From a checkpoint of a small transformer trained on Wikipedia: 30.7M parameters, RMSNorm before each block.
MLP neurons of a small language model. Each row is named by its layer, matrix (gate and up: input weights) and neuron, and shows model dimensions 304-431. Each number is 200 + 30 x the weight over its row's rms, rounded and kept within 0 to 999. A neuron's up and down rows have the sign that makes its largest values positive.
After each neuron's rows, "fires on" lists the tokens most often at its 100 highest values on Wikipedia text that the model never trained on. A number after a token or word is its count.

L3.gate123,196,222,229,215,140,194,128,207,215,217,200,226,233,236,200,238,185,150,164,172,150,229,140,229,223,204,161,272,188,179,225,189,218,240,170,222,191,215,167,204,197,179,143,210,198,126,190,159,124,179,153,196,153,173,262,224,221,151,188,169,205,192,162,200,192,175,217,218,205,177,195,192,217,220,154,223,196,210,180,181,223,230,262,220,201,257,204,187,201,208,172,187,181,203,190,231,202,216,207,174,198,202,229,174,178,209,230,121,201,150,160,156,191,185,199,184,177,258,225,160,157,205,193,220,259,154,125,222
L3.up123,256,200,207,209,217,186,177,271,245,204,217,217,210,249,208,151,226,246,194,243,267,152,185,181,177,221,196,197,173,231,193,218,203,258,215,201,212,129,203,201,177,171,195,162,225,174,186,157,179,145,273,208,192,143,241,189,201,229,245,192,245,163,197,233,204,169,204,232,184,192,266,217,191,196,186,214,208,191,205,131,177,219,192,211,192,187,190,239,183,194,195,146,200,251,173,199,226,201,187,184,226,230,225,157,201,196,248,155,199,257,234,166,201,190,203,163,170,188,217,132,224,140,204,174,180,189,133,146
fires on: " in" 30, " by" 7, " By" 7, " at" 6

L3.gate821,177,184,176,172,225,213,172,213,243,180,188,241,207,256,189,198,218,232,181,250,184,139,208,208,196,264,177,233,219,211,205,211,196,219,219,168,107,244,155,217,146,164,250,169,190,221,182,201,217,215,202,201,242,167,244,184,185,178,235,221,199,171,234,152,199,195,205,224,175,234,258,246,131,156,181,203,169,203,230,146,192,231,186,211,196,229,192,197,197,205,219,227,182,220,235,141,175,225,234,209,236,227,190,222,203,205,167,187,146,212,221,264,223,222,179,204,280,178,179,176,218,147,213,190,160,200,141,241
L3.up821,185,228,186,164,206,175,219,210,166,231,181,229,159,247,201,155,161,184,183,235,180,208,205,216,163,181,180,199,213,261,256,209,182,233,160,191,228,205,194,151,231,231,242,177,220,169,199,207,236,203,204,217,233,209,193,144,178,184,223,177,139,250,148,255,193,221,182,195,194,176,209,246,154,270,236,191,170,207,146,187,233,190,201,215,223,146,233,176,203,233,123,180,143,191,227,212,189,238,220,197,207,175,184,225,168,207,215,212,222,229,237,246,152,223,246,195,205,203,207,173,170,177,164,166,197,157,243,177
fires on: " the" 31, "er" 17, "an" 12, "or" 11, "al" 7

L3.gate377,227,178,232,162,240,243,153,130,135,217,152,278,246,187,166,192,181,220,187,210,198,234,240,236,243,215,218,191,202,169,175,176,207,227,173,191,194,204,198,180,224,217,170,141,173,220,216,205,205,231,161,244,189,199,172,212,229,205,238,171,197,250,183,222,204,209,187,256,193,217,174,130,180,144,230,218,185,175,218,203,206,190,183,120,193,201,190,171,254,177,204,237,231,157,247,188,172,258,173,195,194,159,273,162,178,200,203,229,273,159,199,152,176,192,231,201,151,170,202,214,173,200,188,223,164,223,218,154
L3.up377,215,147,231,182,179,153,174,211,192,144,127,213,204,209,194,164,190,184,177,141,167,180,154,217,207,160,150,211,162,198,242,224,168,174,121,173,248,196,198,232,212,228,209,233,214,174,238,194,168,233,247,176,188,241,193,178,196,183,260,192,193,217,195,185,242,175,205,155,199,197,189,244,132,203,145,178,228,228,155,231,123,180,192,182,156,187,225,237,214,172,229,191,239,234,186,240,219,200,231,176,207,190,220,240,224,140,187,189,203,216,193,194,213,217,183,242,206,146,204,183,256,188,166,175,170,168,205,230
fires on: " " 74, " at" 15, "." 4

L3.gate614,190,214,180,163,218,174,165,176,194,200,217,195,182,187,237,193,196,215,121,142,244,207,215,260,249,203,194,227,177,200,209,197,139,225,211,226,164,196,185,182,143,177,235,196,213,233,275,138,195,207,188,207,175,162,224,174,193,232,219,154,166,212,160,237,177,170,162,187,233,212,183,207,183,166,234,218,187,175,200,166,224,237,223,181,203,255,223,197,200,212,139,221,123,206,196,200,165,206,229,176,258,233,179,164,187,233,185,191,266,189,159,190,259,179,180,183,173,249,184,195,228,235,237,199,193,159,181,153
L3.up614,213,228,180,218,225,172,214,188,159,192,146,203,198,200,193,169,203,230,172,173,194,242,191,191,230,249,215,214,165,175,172,198,156,199,227,237,182,184,176,234,227,164,245,208,167,233,176,205,202,174,193,162,218,173,192,211,170,171,207,194,164,152,151,178,233,233,210,187,174,162,200,193,192,163,217,155,209,214,201,226,239,195,226,147,223,252,239,200,191,211,189,184,172,210,236,235,190,188,157,185,179,270,224,192,176,155,197,214,193,219,201,207,133,189,232,151,190,211,214,233,179,173,214,224,156,215,213,189
fires on: " am" 27, " g" 19, " Am" 14, "b" 12, "ib" 11

L3.gate776,217,177,229,178,181,158,158,215,169,166,181,246,223,202,178,201,211,224,209,175,190,199,205,159,182,150,209,116,177,186,200,180,217,207,209,195,137,228,160,231,214,205,232,209,222,167,190,207,149,260,195,214,213,159,221,244,193,181,209,230,240,216,195,212,205,212,219,234,175,227,195,206,189,175,234,222,200,225,239,149,156,243,165,184,234,199,222,222,179,205,229,212,195,192,186,201,199,222,229,211,190,134,224,197,208,196,157,209,249,179,238,198,230,170,196,209,194,174,163,231,153,207,163,173,178,161,166,233
L3.up776,223,224,194,176,189,170,179,242,181,219,209,246,187,220,212,243,204,195,193,205,166,170,188,200,222,182,204,205,195,177,190,156,154,159,236,204,186,190,249,205,228,171,217,183,198,246,219,220,180,175,197,174,222,263,208,132,164,224,196,238,179,207,157,172,222,185,233,240,188,224,203,190,183,186,190,160,182,201,228,213,189,180,215,207,235,220,229,177,215,220,213,238,187,176,163,195,224,175,230,235,186,128,150,227,263,161,207,237,224,164,164,187,235,220,180,239,221,166,212,151,193,193,203,194,157,217,195,216
fires on: " The" 73, " " 10, ";" 6, " |" 4

L3.gate560,178,194,250,260,165,185,257,185,161,226,221,216,205,250,254,194,196,221,222,184,162,195,146,244,280,240,167,152,233,219,229,191,167,161,235,175,214,199,216,254,229,169,176,200,185,214,228,166,152,160,204,223,163,223,175,216,205,187,231,215,205,188,170,240,176,230,219,163,223,213,214,197,279,203,213,192,204,247,246,212,208,199,208,223,163,228,266,189,244,217,191,198,140,133,233,158,225,220,151,217,232,174,130,229,208,180,167,226,246,188,218,216,174,192,165,181,253,207,174,210,240,267,195,181,185,215,138,183
L3.up560,206,191,158,163,180,169,186,195,184,160,267,197,199,187,127,241,195,228,231,211,150,218,157,174,184,231,186,173,194,200,221,176,169,197,178,157,220,190,204,144,188,182,189,234,163,198,220,195,235,194,207,228,158,231,164,178,221,189,196,194,206,220,186,208,183,203,254,132,216,212,184,204,222,213,163,202,176,239,195,233,175,217,177,255,208,186,210,267,203,212,200,235,193,201,229,192,202,269,190,222,232,212,179,195,200,251,159,213,209,205,220,189,159,136,206,174,177,207,205,150,234,205,150,198,189,189,211,213
fires on: "r" 31, " the" 10, " was" 9, " its" 6, ":" 5, " his" 5

L3.gate714,189,207,225,188,217,194,194,204,198,101,207,181,161,201,215,151,214,183,180,254,214,188,243,212,222,218,224,221,252,158,171,216,140,194,228,195,211,197,153,248,198,237,149,200,187,179,210,191,226,202,218,208,228,209,240,261,218,265,197,173,179,208,174,193,220,167,213,250,209,230,206,214,211,221,192,223,159,244,142,181,217,223,127,183,207,205,163,165,223,165,261,188,180,190,203,196,189,167,264,139,228,172,182,219,177,225,164,225,173,152,132,193,161,176,196,163,237,273,189,201,229,232,205,184,128,174,151,147
L3.up714,172,159,231,167,187,187,207,192,174,200,197,197,203,133,217,165,213,210,248,216,157,178,214,215,187,193,226,210,139,193,160,219,163,151,182,176,219,254,189,160,215,122,183,142,184,125,190,200,220,195,215,218,203,224,183,193,204,227,159,172,162,241,198,193,182,177,190,125,195,205,159,184,151,215,206,224,218,245,187,218,186,175,165,161,190,167,193,235,205,175,194,208,197,210,231,200,197,237,204,209,227,204,192,179,175,192,186,178,142,190,161,218,193,210,209,177,227,244,184,209,213,197,216,213,153,197,178,185
fires on: "ar" 26, "al" 12, "or" 11, "as" 8, " Tar" 5

L3.gate858,171,217,209,238,172,210,211,154,182,191,220,222,213,209,197,212,253,193,199,198,164,149,173,197,200,272,185,177,170,196,240,210,156,188,208,180,217,183,272,232,205,182,272,190,160,187,209,202,232,196,194,174,186,232,228,195,185,186,168,177,234,210,235,193,201,208,230,209,177,262,214,165,172,164,189,171,237,216,265,165,201,222,250,180,203,212,239,268,177,187,170,184,171,228,175,198,197,243,207,207,198,216,167,214,196,130,232,237,161,257,207,202,151,169,170,210,240,210,172,220,252,177,193,149,221,202,208,201
L3.up858,192,205,186,223,202,188,181,178,189,170,238,220,255,213,197,214,215,173,245,220,226,202,210,254,149,217,205,168,183,199,185,203,212,217,181,209,135,168,169,179,193,203,226,158,249,246,234,182,195,193,187,208,232,161,197,216,186,225,190,191,200,134,244,218,157,155,175,185,158,148,199,240,180,181,229,225,174,169,201,198,223,179,194,205,180,230,259,197,168,230,211,140,187,185,203,227,186,214,218,197,175,238,159,235,159,177,166,206,239,195,175,236,228,194,213,211,205,195,225,187,192,202,207,222,209,165,229,193
fires on: "\n" 26, " is" 10, " was" 9, " including" 9, ":" 9, "," 8

L3.gate872,227,215,206,212,159,204,208,168,177,233,175,217,166,190,168,182,180,214,239,216,171,196,121,188,166,184,168,165,210,204,216,192,227,197,233,206,146,181,202,190,224,205,215,231,178,114,144,178,167,202,202,186,227,235,240,205,202,188,198,175,218,243,139,176,147,189,196,193,183,176,219,249,291,153,127,205,198,159,203,143,224,193,180,104,211,240,233,203,155,265,207,259,235,176,233,216,175,188,232,193,237,175,241,184,194,185,188,172,199,238,196,178,213,168,194,191,183,186,273,173,220,216,190,203,200,227,210,273
L3.up872,201,208,216,193,196,221,157,196,204,201,260,199,221,234,176,169,194,194,201,198,200,184,137,176,249,166,166,243,173,176,191,170,191,214,194,210,137,199,156,191,153,137,223,133,179,200,228,174,198,196,215,221,171,267,167,226,200,221,170,187,188,195,204,225,183,165,195,228,193,208,178,179,147,211,157,211,182,189,172,150,182,174,199,178,181,219,161,204,202,194,187,215,181,154,211,167,190,206,177,139,203,208,196,223,218,218,185,152,178,254,251,181,175,176,254,202,164,235,145,135,168,244,200,204,211,181,222,248
fires on: " in" 16, " at" 11, " attended" 8, " from" 8, ":" 7, " of" 6

L3.gate557,226,209,179,219,184,203,186,202,213,221,215,225,185,212,135,217,248,146,201,194,132,200,185,224,222,165,226,205,205,190,185,145,245,224,232,193,187,219,171,226,203,216,167,184,162,204,185,216,247,225,236,209,134,209,205,201,171,266,225,191,255,168,245,192,205,186,263,269,145,234,172,202,198,201,198,158,228,173,184,222,146,164,265,168,202,210,152,232,235,191,160,241,223,177,167,199,185,175,209,228,249,225,184,218,207,127,168,180,214,185,181,202,215,248,236,197,212,197,160,210,229,236,267,180,240,187,232,192
L3.up557,198,183,176,257,179,233,191,230,199,187,202,202,198,183,188,207,188,170,234,268,210,188,166,180,164,223,212,233,186,238,265,235,141,221,205,120,182,180,179,188,228,176,212,225,247,213,195,159,164,191,261,172,175,163,231,210,138,254,208,246,247,250,137,191,214,200,190,219,237,170,144,169,220,226,222,193,195,164,166,255,236,219,266,169,167,174,123,201,192,198,193,222,190,196,212,231,229,177,235,220,184,233,208,164,225,196,218,217,197,182,207,233,267,221,171,244,195,241,219,212,209,229,211,169,186,201,185,220
fires on: "," 72, "'s" 6, " called" 5, " (" 5

L3.gate873,156,244,189,241,158,233,186,212,218,180,146,193,195,201,161,182,209,155,193,222,174,143,165,169,230,221,201,274,200,195,188,190,219,226,171,207,213,217,182,284,170,223,214,183,144,224,213,162,158,220,217,184,173,278,201,253,194,219,159,226,182,229,189,258,197,208,198,250,219,129,152,162,223,180,193,254,221,215,225,210,196,158,190,189,173,186,181,177,213,200,224,230,203,147,217,184,159,214,185,234,224,209,161,179,238,213,179,175,235,219,177,213,212,210,234,221,213,150,198,220,198,171,203,213,256,213,206,204
L3.up873,160,208,194,180,170,158,253,206,197,162,200,191,175,253,232,204,170,186,200,252,192,210,159,143,233,228,192,269,213,189,224,175,202,226,188,156,181,221,191,140,176,202,277,220,208,197,181,134,203,212,213,133,178,224,215,287,214,212,248,199,189,240,227,156,237,202,198,212,220,197,197,212,188,231,246,213,160,187,211,183,139,186,177,230,217,239,184,222,223,176,172,231,211,191,205,208,93,185,209,194,272,199,211,196,213,180,229,232,227,197,136,170,187,228,191,196,166,165,194,244,159,209,178,252,182,231,226,210
fires on: ":" 18, "," 16, " (" 16, "(" 10, " in" 6

L3.gate885,199,167,209,222,232,260,228,178,151,232,171,171,162,206,200,141,182,212,279,176,201,184,197,211,213,256,209,209,182,250,226,209,223,183,207,216,239,230,224,188,164,149,224,207,234,213,201,255,197,197,191,234,230,162,191,255,185,198,237,213,189,227,198,193,184,209,155,198,197,189,159,205,205,203,187,203,179,194,224,193,139,207,217,178,213,217,176,201,170,191,246,211,229,222,232,213,175,182,197,222,257,234,210,215,233,199,180,196,238,185,216,164,236,194,215,217,241,220,230,190,223,186,177,247,207,205,219,223
L3.up885,158,201,226,200,219,142,231,173,201,244,183,218,237,257,208,164,205,238,193,212,231,277,164,193,224,191,224,212,159,198,206,255,222,217,173,215,159,204,189,201,165,181,181,168,259,150,186,216,197,183,177,222,208,214,214,201,222,195,222,186,183,181,159,203,216,188,235,178,199,222,165,201,184,225,281,128,182,189,261,199,174,191,231,190,187,224,223,220,173,173,233,153,189,215,202,157,176,163,179,240,233,210,194,224,224,189,187,231,215,195,207,243,202,146,222,192,222,199,196,194,155,180,219,196,218,177,249,146
fires on: " and" 54, "," 27, " &" 7, "hurst" 6

L3.gate498,198,198,170,208,180,214,205,178,172,225,179,250,178,200,172,208,232,228,222,199,174,174,204,195,249,181,207,147,224,163,245,205,164,197,191,181,201,201,216,198,233,169,248,214,272,182,195,190,219,164,267,228,203,212,207,263,227,185,194,266,223,183,186,179,143,201,186,168,187,203,244,222,207,189,212,197,168,219,217,178,211,222,213,178,191,235,211,212,213,117,226,215,197,196,218,159,265,176,177,223,172,208,172,218,205,212,238,266,203,211,225,197,169,152,235,198,190,228,212,245,230,184,216,158,221,200,215,216
L3.up498,227,147,178,253,178,226,198,180,205,190,199,184,202,187,177,142,194,229,215,225,209,220,159,200,245,143,170,205,152,232,237,213,166,201,105,268,275,154,190,196,216,188,226,217,206,193,226,187,175,213,202,249,170,253,218,208,174,169,179,182,161,173,143,186,155,226,200,178,151,190,278,206,170,211,192,183,182,176,216,180,179,198,175,231,237,235,185,146,236,175,181,192,185,163,177,183,207,157,216,169,201,249,181,257,200,209,196,180,214,196,239,205,231,237,204,214,217,254,154,183,210,209,225,237,237,181,204,222
fires on: " for" 24, " in" 13, ":" 12, "-" 9, "," 8, " as" 5

L3.gate286,225,209,194,152,204,197,204,187,189,233,156,237,182,204,217,224,248,208,208,209,204,192,160,191,171,195,141,170,227,186,167,170,166,193,182,192,203,157,207,242,170,226,169,171,244,179,196,225,192,181,171,228,212,174,183,204,193,229,231,166,210,193,210,159,192,184,191,196,169,187,260,155,179,203,213,191,196,171,146,194,186,215,179,210,217,171,221,180,269,204,207,219,249,188,231,193,186,219,108,197,206,171,190,175,224,154,233,242,243,189,237,166,184,207,181,234,205,168,212,218,200,144,194,170,220,179,194,257
L3.up286,193,212,193,153,219,158,221,196,192,193,157,239,145,200,188,161,204,193,198,206,182,172,181,220,178,217,169,177,246,206,218,238,182,162,175,186,207,253,233,197,205,158,184,221,227,189,138,194,213,198,202,183,237,217,184,193,123,241,252,167,174,195,200,152,210,193,177,203,203,210,237,175,261,190,236,178,186,194,176,171,175,167,163,142,193,216,182,225,182,202,176,196,194,185,217,192,199,234,225,138,176,249,231,199,142,220,173,215,228,232,208,196,192,281,178,209,226,215,179,182,236,166,204,157,190,237,237,191
fires on: " of" 54, "p" 10, "y" 4, " " 4

L3.gate274,191,206,219,184,208,165,233,156,178,175,196,222,164,141,248,209,205,204,166,206,230,214,209,229,194,235,199,200,187,190,130,188,192,214,214,150,190,177,204,237,184,187,226,214,221,213,215,204,197,222,206,166,232,199,226,206,222,249,197,195,235,156,230,221,175,241,177,192,215,199,169,206,197,203,205,171,198,167,156,205,217,206,239,174,209,173,217,194,196,212,247,203,157,237,212,183,237,206,250,244,226,205,263,210,212,211,172,193,162,145,217,203,234,162,199,215,216,229,213,231,228,192,190,188,194,289,153,234
L3.up274,154,182,181,171,216,235,214,212,205,227,221,251,201,140,229,185,192,184,218,251,166,220,209,223,258,173,152,238,217,145,215,176,214,228,173,175,277,162,208,205,218,216,192,190,189,190,214,200,179,192,204,170,233,232,197,166,250,217,169,191,244,182,211,228,159,198,253,190,159,178,197,197,200,207,246,234,195,169,203,177,190,191,215,211,159,237,210,139,208,157,264,149,191,207,216,222,218,278,187,201,188,183,230,216,237,224,244,157,231,171,176,210,233,213,217,190,205,234,217,218,211,172,187,224,167,216,200,184
fires on: "f" 18, "s" 14, "-f" 9, "ef" 5, "'" 4, "^{" 4

L3.gate719,255,190,149,178,171,237,138,172,209,214,177,150,141,190,223,166,136,184,186,235,232,183,196,161,176,187,235,207,213,212,234,171,192,213,203,171,211,149,196,173,163,181,223,215,223,167,210,263,188,188,185,236,123,195,185,210,200,198,221,189,146,224,189,181,181,234,227,184,208,197,202,172,193,187,181,210,203,215,193,180,207,182,195,141,218,209,151,172,166,162,164,208,223,193,199,177,209,205,206,188,171,168,194,230,200,170,157,208,183,218,191,201,204,207,204,220,207,199,202,210,110,154,220,199,175,206,216,237
L3.up719,192,216,161,141,186,197,192,174,268,253,221,187,168,204,138,123,147,182,167,227,105,240,170,214,195,244,160,192,159,205,228,151,200,231,181,175,163,186,219,207,210,224,219,241,202,176,206,250,149,218,242,241,209,189,219,199,230,207,182,207,243,198,207,196,231,221,232,239,224,207,195,228,216,169,147,207,209,255,162,229,180,237,262,219,220,214,162,217,183,169,234,189,217,197,228,274,168,206,194,228,157,169,171,215,213,204,207,185,192,200,192,148,200,217,217,209,230,204,164,210,230,148,214,154,167,234,260,211
fires on: " " 100

L3.gate855,203,236,183,208,140,153,228,231,165,157,220,193,232,266,217,174,220,185,210,209,182,114,178,211,214,230,218,230,220,185,188,202,153,235,197,227,238,141,168,195,177,165,256,151,250,205,179,230,178,230,205,182,233,154,187,181,181,179,162,218,238,185,206,177,208,190,221,170,117,138,162,257,155,231,181,165,234,191,259,188,217,242,195,199,139,258,217,192,195,207,161,119,192,190,196,176,207,190,225,201,204,209,203,167,189,161,201,218,175,201,155,180,221,227,215,176,185,170,201,159,138,188,205,199,197,171,183,185
L3.up855,195,218,241,244,191,171,173,244,179,195,263,205,169,179,261,201,223,193,223,192,209,154,172,208,200,207,210,176,197,193,207,207,150,194,178,206,171,183,226,192,208,222,174,151,215,230,258,155,203,235,188,188,160,183,159,172,213,229,135,253,244,123,189,165,209,201,186,177,131,178,200,181,196,162,191,181,255,193,159,229,185,215,205,197,166,172,221,206,204,189,151,128,210,216,231,210,237,214,224,126,199,189,184,216,159,197,177,207,224,155,191,210,250,215,186,200,130,183,187,237,192,189,239,227,189,199,194,223
fires on: " as" 23, " called" 14, " was" 10, "," 9, " named" 8

L3.gate504,231,231,177,215,218,193,186,195,183,211,203,206,161,187,208,207,221,143,267,191,192,201,187,204,147,202,235,219,190,218,206,174,174,203,197,243,226,250,156,175,127,172,194,176,223,190,206,203,229,201,239,214,250,199,194,264,255,162,210,199,188,226,188,202,187,219,198,188,246,198,198,227,181,235,175,166,222,209,185,177,204,236,213,162,158,207,218,219,205,193,201,187,189,226,172,222,198,192,171,228,206,190,217,202,204,212,259,179,225,184,217,194,192,219,182,207,233,253,249,203,212,177,279,201,207,223,167,260
L3.up504,193,181,187,167,239,187,213,212,250,208,142,174,189,189,183,169,214,184,221,186,244,159,183,173,177,155,187,167,236,200,210,182,208,198,216,200,194,194,196,236,192,224,132,164,221,215,192,168,222,158,194,242,231,205,209,230,218,205,235,193,197,203,200,206,218,170,222,191,221,269,223,174,263,259,202,209,215,161,202,248,187,261,174,182,122,249,208,171,168,172,234,236,178,153,198,190,210,161,148,183,187,215,220,188,203,222,213,213,201,184,201,232,206,177,205,189,251,197,157,192,198,238,199,189,211,173,166,155
fires on: " and" 46, "," 35, "-" 8

L3.gate537,227,207,207,156,150,187,206,218,224,130,177,252,218,164,172,247,237,176,224,173,213,155,163,154,191,212,208,203,199,195,169,162,213,189,149,170,216,197,221,146,168,228,200,196,205,206,216,145,227,233,260,191,237,180,230,177,235,198,238,228,228,194,188,231,238,175,239,189,142,212,144,223,230,193,266,213,197,206,187,154,202,227,130,221,186,223,198,186,180,213,177,205,248,232,250,199,168,214,224,205,216,190,202,181,189,193,197,143,218,196,248,173,224,163,195,129,164,189,248,214,155,228,199,197,185,233,192,191
L3.up537,215,228,185,173,213,234,212,236,217,153,184,236,236,148,171,200,253,165,211,164,218,186,236,185,232,223,140,238,134,217,200,206,224,164,142,171,215,243,190,160,255,257,192,220,228,154,199,212,164,220,195,195,236,212,177,217,224,188,231,187,214,264,163,240,237,201,201,234,147,198,187,273,160,206,243,203,228,196,168,173,186,200,193,210,176,210,209,252,161,215,231,196,201,209,223,240,166,203,224,255,231,182,220,182,194,215,213,146,157,182,225,275,178,256,190,180,227,188,209,226,179,228,194,182,172,161,137,212
fires on: "." 15, "ia" 12, "rim" 10, "y" 9, "a" 5

L3.gate433,248,228,162,185,170,239,141,257,238,197,132,235,238,205,185,250,204,223,238,184,232,227,238,231,245,166,225,179,188,205,195,186,196,143,165,151,168,193,154,188,196,187,219,203,210,220,186,221,183,173,206,189,223,185,162,192,241,200,274,215,248,193,182,185,208,142,218,165,197,202,185,214,183,223,217,186,215,222,191,191,184,173,233,154,176,198,167,163,184,210,177,177,172,236,209,193,192,233,182,229,207,171,220,184,199,232,218,182,215,171,156,197,156,217,217,205,117,186,181,217,198,237,213,210,161,191,204,171
L3.up433,213,234,239,224,175,204,174,240,229,224,242,227,215,180,156,184,191,165,212,162,198,198,145,245,180,194,212,156,158,243,185,239,165,226,174,192,158,233,192,250,133,244,221,226,184,154,262,186,187,178,204,182,161,175,194,240,170,221,208,188,196,235,208,160,183,203,210,163,253,227,224,208,209,200,224,206,252,199,230,201,176,155,152,206,210,177,183,226,172,194,211,235,192,184,167,223,227,221,164,232,175,201,158,256,224,149,188,228,211,203,184,238,217,250,174,216,180,229,235,217,185,206,203,153,201,160,199,252
fires on: "," 28, " she" 12, " was" 9, " (" 6, " he" 5

L3.gate442,203,165,194,208,219,198,223,246,183,209,202,213,213,200,205,211,232,224,210,185,190,239,231,201,185,200,181,150,227,225,211,262,154,167,287,166,198,217,209,164,214,152,188,251,219,169,266,220,228,178,212,216,199,180,211,167,212,231,226,176,213,214,184,164,170,174,181,194,212,216,186,166,173,205,216,226,199,190,238,196,181,241,175,135,234,144,179,134,204,248,211,233,181,207,274,234,233,232,226,191,217,234,206,179,146,239,209,222,237,196,208,163,175,236,206,221,200,228,185,191,180,192,211,221,155,184,158,170
L3.up442,212,210,197,183,233,159,245,216,214,180,126,151,234,149,156,173,190,215,202,248,131,163,242,171,180,145,239,153,264,151,215,206,231,169,216,212,204,204,162,182,202,186,263,221,180,159,202,196,247,200,216,238,172,174,175,239,269,210,220,207,156,221,207,198,180,174,203,182,220,201,204,218,205,184,207,185,167,203,211,113,218,179,185,234,152,202,196,261,215,151,215,204,273,219,215,220,203,256,242,195,247,189,180,150,181,161,196,214,236,197,227,219,191,170,161,220,178,185,203,188,209,234,190,231,262,215,160,221
fires on: " that" 23, " who" 15, "ulf" 9, " previously" 7, "ar" 7

L3.gate185,162,204,252,161,201,146,172,204,182,206,163,207,159,173,160,217,196,267,226,221,174,151,174,207,222,188,208,227,220,133,208,226,204,217,145,217,200,230,215,227,266,248,198,209,231,129,170,225,205,214,235,190,206,198,196,157,215,170,236,205,167,232,192,215,178,226,200,206,217,184,201,198,171,165,183,246,235,217,191,207,209,246,184,173,191,228,184,182,238,191,208,197,196,177,202,222,194,184,142,177,200,202,234,212,185,187,214,167,177,162,183,147,184,198,183,234,208,209,229,205,181,232,219,202,188,178,243,191
L3.up185,200,173,218,216,226,167,188,208,202,166,215,170,220,185,185,218,185,226,232,161,210,180,161,234,276,213,187,181,213,181,218,214,185,159,186,238,147,171,154,190,237,172,206,187,219,234,235,252,157,190,202,160,212,212,162,214,214,197,140,208,200,196,198,268,231,216,188,244,182,182,236,101,172,195,194,219,168,204,161,180,190,201,209,191,210,227,212,137,238,200,180,155,157,253,187,166,272,227,190,179,208,237,183,217,146,202,206,161,191,219,224,228,216,175,178,144,191,168,168,205,244,168,173,235,217,229,164,214
fires on: " as" 70, " was" 6

L3.gate802,192,240,139,187,184,151,165,219,193,181,230,164,248,224,227,201,183,206,269,213,183,153,179,259,212,198,187,199,215,200,221,199,188,239,237,158,199,203,209,192,168,224,159,223,213,198,218,193,157,218,208,182,185,182,198,229,152,211,206,207,245,198,310,150,238,224,194,204,171,161,199,194,180,180,162,189,227,222,175,212,219,186,244,189,182,253,185,169,125,193,139,218,163,191,179,194,234,169,217,227,256,224,165,225,183,153,195,223,236,200,171,245,187,231,184,202,183,177,215,204,203,196,202,181,220,179,188,178
L3.up802,224,225,200,195,166,200,216,142,194,205,197,176,160,204,206,237,214,184,232,183,141,203,213,221,213,229,162,185,161,199,232,211,212,217,199,211,184,220,144,210,206,230,192,161,189,217,228,215,166,198,252,177,166,143,183,186,170,219,176,214,223,166,198,179,190,191,222,151,232,151,191,201,219,205,167,197,223,173,194,218,206,180,230,136,178,221,242,238,207,215,225,206,243,237,207,209,230,213,197,157,202,251,180,167,220,235,208,175,226,178,194,195,188,181,171,217,196,177,236,239,193,170,216,216,206,204,187,168
fires on: "," 29, ":" 8, " station" 6, "res" 6, " was" 5, " is" 5

L3.gate694,223,220,200,186,149,187,217,174,230,207,202,208,210,197,175,198,235,166,160,216,261,213,163,201,285,191,167,149,192,195,177,236,165,247,174,243,161,271,244,200,234,202,181,150,216,238,218,177,209,222,246,202,192,175,222,221,183,155,246,156,184,204,182,257,194,172,229,223,203,207,167,215,228,250,175,152,224,228,200,172,247,221,205,165,191,177,190,200,197,238,210,198,238,201,241,216,209,148,170,207,211,227,154,213,203,191,152,139,222,213,187,178,236,177,161,182,169,190,227,200,239,219,207,216,192,183,229,149
L3.up694,267,168,186,180,237,204,188,205,236,221,209,198,169,198,166,247,185,178,186,163,179,268,223,194,262,163,193,198,204,172,196,197,215,234,236,235,213,230,230,236,175,174,180,159,258,201,232,207,190,246,217,222,234,159,143,276,192,196,207,173,180,159,258,254,235,179,225,262,205,197,208,179,269,188,166,233,179,248,180,216,167,207,185,160,159,218,142,184,199,177,218,195,248,172,160,176,195,164,188,164,214,241,125,231,231,224,198,234,194,194,205,226,206,197,219,178,198,180,204,152,210,187,206,176,195,254,219,297
fires on: " as" 37, " a" 12, " –" 9, " A" 7, "a" 6

L3.gate467,201,189,218,185,204,178,189,199,221,223,185,170,158,187,104,196,235,216,218,225,185,236,131,230,200,240,175,240,201,238,201,203,215,194,224,162,202,158,178,266,193,181,213,193,231,216,233,211,194,147,184,218,199,192,173,208,219,202,220,206,203,215,217,205,189,181,172,202,186,232,183,211,163,200,207,162,210,192,269,118,222,177,212,198,218,223,203,211,196,176,211,223,141,159,196,243,227,176,181,220,227,209,175,229,189,220,179,176,174,205,188,203,216,191,123,188,166,203,211,198,229,231,190,194,226,190,176,166
L3.up467,165,184,217,201,208,165,230,211,202,168,234,174,213,220,184,218,206,238,180,161,204,206,215,163,215,197,145,197,230,177,183,180,176,202,261,204,161,224,192,155,150,225,180,186,298,251,181,231,192,198,178,130,231,224,211,182,232,206,235,223,162,195,183,196,199,145,209,197,193,184,170,163,173,202,150,178,182,230,225,158,170,256,176,208,205,200,208,165,156,245,233,182,215,188,227,184,233,148,205,220,208,201,207,215,180,132,189,203,180,185,209,228,175,252,178,168,128,193,151,200,205,247,221,195,168,233,168,219
fires on: " as" 44, " " 15, " \"" 11